Weights of a small GPT-style language model, trained from scratch on English Wikipedia.
Architecture: LayerNorm before each block, rotary positions, biases, tied embeddings.
MLP neurons of a small language model. Each row is named by its layer, matrix (up: input weights) and neuron, and shows model dimensions 256-383. Each number is 500 + 25 x the weight over its row's rms, rounded and kept within 0 to 999. Numbers have three digits each.
A block is one neuron, or neurons of one layer that tend to fire together. Before each block is what it responds to, as a language model described it from the Wikipedia text at the highest values.

Responds to: Unit-boundary punctuation
L8.up302:489486524497491513515503517521522493487467484507490500512477528502531474507479520506493489489477492495482510515474481505501466541539492482490526506485512541483483498456531514440497525504513507520472491489543516519531510488518488493467508525467508486464475507574577514499494516477549516530433456466504528477501519449555459491491466484499501489481505487486504526471529529523502518493476
L8.up612:465508502512509499520493479531553482480476506506465510527496530505517474535510529506475496497467511492447518488469493509477483522503504511473490480485545538475476503441499509429476532477492526553460500463540515517536516497536478504484504522472504499488452526569535520502474499488534515536451442511511516492518527447553485500526455502486493500463515532524508496466534528501491499471505
L8.up976:476480524501489501515483510526505485493427498513477504512493509486484475516469527481487508519455474484480511475457469496536458498500487490499512487484497521485487505456482502453508547480479500551477517469519540503553509475492484506474502503471524502473458519568525512518520514499513545549453490517522530514512516461526476510516456482435507534459469521496515519479539514522498505471498
L8.up1104:473495530472502516527486513551510493482450492535457511507479522492494487508477516494509510494467491469462516492457489520526484507514499501491529494468510544479488515446521508480506532481492514545487503491517527516517488486541477525477478504493510483450479526573530515518502535483540540538426476499508521492487513458544482496519477480475482496475507519491504503468545523540519504480457
L8.up1159:512503531470505504489495485514509503483456500508497464530477495504502476492496507492471495502466515500497483517456468491531452501546492489512534518477496540459478512449507502424508550500502517517483518484507509524530510494508479510462489522467500466445499510562562506499509510476541510533433465478497515481509502465541459505504459466494497502465484490504496524475511506519507507499472
L8.up1227:494503543494508505535486495513539499505460495528500477531449529494503480508471510504522529497487493509492493494455499492543475510521496489500509481496522528490469507435523487480502516506493515532467508497517529549548469522551483520482501499464481508497512556576552506494506495482515489547481493517523501482520512455538490497503481488428503493458500496487494527433512485516500508481472
L8.up1254:507512502499524477499511485463488454511488479538498502495488521510514516511460511497541485538514489491514488485480524494490456483504508506478511520509460523511474464506525517515500505443479530483471520451532521554505518506473495507502501552518521498458485531521528524468497563489504517536480503498539507459501486541515560454550484524507508452441489473547528512462541555548496459486514
L8.up1296:495492508494482521511483498528544495494461520518487498516461503497523469506475529500505496512490505502471510512460483488492460525524487501466529513475514527478486515430521517434501541501491513522477504496522497506516522479527466512470509529493492471438477518566554522516515509495512517542435456468494530500498495459558475499522487482510504485474491499501517510475515520529519517471480

Responds to: Wikipedia heading markup
L8.up61:582501507454509519516534483489555535452527549502500511484486475451522484498516493491523482495496497453509565488491504486488461549511479464477504495538502528532507507528540514487513553491500479461473506502546530510465507509512439459534497537465473505474512537501480459541484500479508514504471496510467495494493485498474538472524512511491506501458482464469476521491512525503546487519491
L8.up363:551512539457513522491511488484526527475480534508504504450461488546511471485499500482504509463531495514484515475478465462496476546477460518506481521469508480498483485507483489475519532489480472520467519460511475476519520519512524482504527520449480554528511517518503471486476531525459500501504505493494521479532455454491515530496541486479526492514508509500478520473521490484465502509516
L8.up374:522503496494536494461484519536506472508526503506505463465442490505510453518527465495517464490504500457521466486496495461493485471499518482477487523515498517487514482494524518415493504495497494533481484483535562546467530487486492446500503505520513509526471492482511554509474502470502522523462495535514500492452542502483525532561468507458459461518492494513486510499479504487479536487475
L8.up529:531502521481515502477507530516493475501514457474510497453436481520502490537494494464517490473472482485513494479447479476513470469535450445506501486493493493473482463517557493478505536488503486495499541522528504509504465493474462445521503513509497513517544510551488502526501536531564457532494529510514510463457501434491479545481528523481486511446476489507496516492549493522476480540490
L8.up869:473540516489519496502469555533521454507524535538492535483526497491548511510478481493524485468472485510512489525493529468526488467507457450470524531518475535497487513501524530495501518489478504517436482493510522504518504545467500464501503503475523486490508530506526504516487499494543497523500498492568511488518480507480497517565493471504462524469497489485483502523510483496499496465516
L8.up1003:541537506495475467501492567536493513514540513493472499450490495519495508520497492487491496479526516455532523502485506480500533496451520518522455495471439493494504478534557447487488492484457486517471466516524515512466497496516510474513473509484481485484452512515475456511485540513489508577516489504514483490456492489521541494492500491542498435475534448475511501509503521513490509528473
L8.up1326:528522497499531499476542509501524474472530469544484505488497517465525454495481533482534484495503530496518527506500518514485497536482462472522505539465497522490534448464514486494505519454487499528491489524479482500503504465499512491513531524522552496513473537484496469499492549528498516513502492510492469482516520515459515488527505486484458473490510477465474534502501540539563553539524
L8.up1352:525529509466519512454481497516508470514541514479492516525486468482516506547526489484540483434543484475542490532499512493478465527496460482502535471468499491525468499499529490452502498536496469474482506469476483498501492510485533466543504492465515476515542548501515469467480514493503464566459475500518520475494481497500506538524509491489482517490464521493494484474524484495521458517473

Responds to: Sentence and row boundaries
L15.up473:487533478486480501493509480517499468472520464498440471527523465490508509503466493507503523495454476499460567528457467508452441516544484526554515506485504465475492484476542528516505469467471527471478482503522542533536527513492493537463469532503515495466466514493509484496490503512467520558491531472562500501467502489511489485517502473490510489447463511536502539475545479530531480530515
L15.up697:461513489535513500490514482526511512488466552518466489481505486464486546540470493512515533490491471502438474482421491471498563469548494507468512476427474470520454512483512500455507480466507539496474494471525503516506429499483501501503506506448451518485504499483529487480488488508468548499495505512527542504505540468504536485526487464471471503520504505498521517479503497516537477478480
L15.up784:505496515516510459478483529489465501477458464517503486484472503507507478520497486514522533475497508498528502526487496458474501505550486505483538532496468520538475523466470524485479510509513479546508490497539527552498474495522512447467529489498524470518523516549470534514517512456504504515480466491546518474477486502506507472528506463503480495500548495510443520463504502513521485517460
L15.up856:457518479503447515488505497495539529480445523520473517482518528467526507506479538536492508494475460518479509494441497480482517454535505525514515492477502486510476459486490507503525517554479477479499466456476490505548464503537491486501506464476482460510520483531549462529509476491519505545510493550484494461499487467531489533491474420513477505470499458463478522506561502534525535536476
L15.up865:467530496518450481522536527491507510493492500560494502492481456459484537534463518504491536505505487477448477482490487494536514521503511490502510536480445494510471507494540492479515466548543517447509513504529508491509517491510496484470528506430496485478495488488513511501481533486504524565462513455492536530520508475494545473472483468537489467517530466509542476468502500529495512509451
L15.up1262:496477481487526450501497521493512494479476449507481493481505499493494501474492536492477480490458500516497499469465501482503485481537539522531531533483482452468497493504493533484501463488506532508512452535493530518492517463528509496485525497522522538485524497493548486540498497476481464520444501485477553519484516478545540467531492473488483465440500522528503504510485498519517491487496
L15.up1370:493511502486561500464493527526457503457431521495462500498517465510489497476474528525516474498483470526465522465446506511487464512498458487485502542519499530466463520465533562494503479456449486476490499461524534504503499521522493522475513481493521501491449512492515515513492512493480499534493442491494512503491533483516515481525494475472516527503524516511492515494526502486557484498484
L15.up1465:485526503515521453485516465528509488495458468481460503473526471456493470467473495509462501459519492514487481503499494534469500502517509522512512488485511490468483477498496508465507482502492506539501524473465434519551496516491526476467512490482526495514480491551517491501505538511500459464481478446493536503536489471524541498510458500494487506489569524484497476456490496500557472499499

Responds to: The word "in"
L10.up868:526502525525504460450529510497516445530541496478505448476525489462502510492512527463532510482498524491460508547462507474509519494491522529529500529503470508505452502509530481472462501532446508514444448513518501516491511505497522506499493515516503510497467494518562506504484530459503478525510479495522476529468503511540514512454498517490481504465543465510500517484524507476488526522489

Responds to: Opening quote marks
L15.up380:507501513522488506444491455506487490467496483489474491460513474497503517494494498459498495512520544549543536455513485481487474541486506523507482498491506493513481507505511492472534488504498527477489488514470492476539529484482484484533516513503500475516491537495462482469523541484516474480508478478511526532469512482489535501471497445504486492493524489444502513499493528510551512522506
L15.up749:523534532480445505454476477505512489520477482492484500497462510503520516475465516472473546492480538542511529490502498472472490545507487507489507507460521544460521502527538499515512498533490511466487483493492480494499503518488505488508538490516525461525508550536490476521494529506498519489482466472532548506483531479493553501525492461508507493473450466464483497481477507488540502548478
L15.up754:494517519517496489502462468494561491522471466505495489485486495502532512485469491478458523503476557531470540451519494483534496524530510524458487495473529516499475476504523501497501527510499540479497467531482540470500491519512506506542510481511486494508481508491488495507465513512495506482474508503545573507430524487564519480478514498522525481473474476489499496472500524485529505535520
L15.up930:515502486530478480471527503519500521468501495518488520541462515519498510467502484488485507492518526483502484479520495461476478502519482511520480516500467498476478522507531542519515492512459524484455468497472522471491486453516551475527487522454515492505458518471560474516502517515515484513489514462492530464490486496531573477494474532493540523457456477452445533461513519493508447504517
L15.up954:529529508492464468471488479479543507505517495501456482475500514485496525512485493479477494519497501518483529495493490488494468533496494538514462545477537485516469506521533477480494499509497501487502491496481477506524465511499502471542485519432525487451479544484537465481492510468509496512509505508508525498501490479535514462484473468495465503503474496501503473485554517483515495499493
L15.up974:478499543495491545488518563517511477468486527500486485508476486499498531517462487503474511511506487477524529494494486512508462511463499463514462566477491481544448461493531521479532516507512492466484501480490486464496488517499495463453508503524496513479505513512498460471489514531453510511492521493495536440493489484519527475558488446509505488514477507486522507487504508532499517507519
L15.up1223:500517478491521497449473508476532465512473503536475540493496463462537546496460419488476516488478469506521519466502524480477509519521532522524504458452519503505483453505521509545522495469504519492490477507487514499543488500459515492545503547462488497474532539502505492513500541488498528501514495485516501493460480493508510492508513470498477486500494494508487502493490491524512508544473
L15.up1479:542488500509465489502457506511527500470523450473474534545525487522511500556483477453518451469474503535546495496495489474521492510527467539462459528491481507515503501489489505514530490505506514522487474544482516497502500448485486476527497527475516534488456534512504509511488496521521531499505477474536526506493504526499496498531491492489527491485497504486457536485495501509520542540495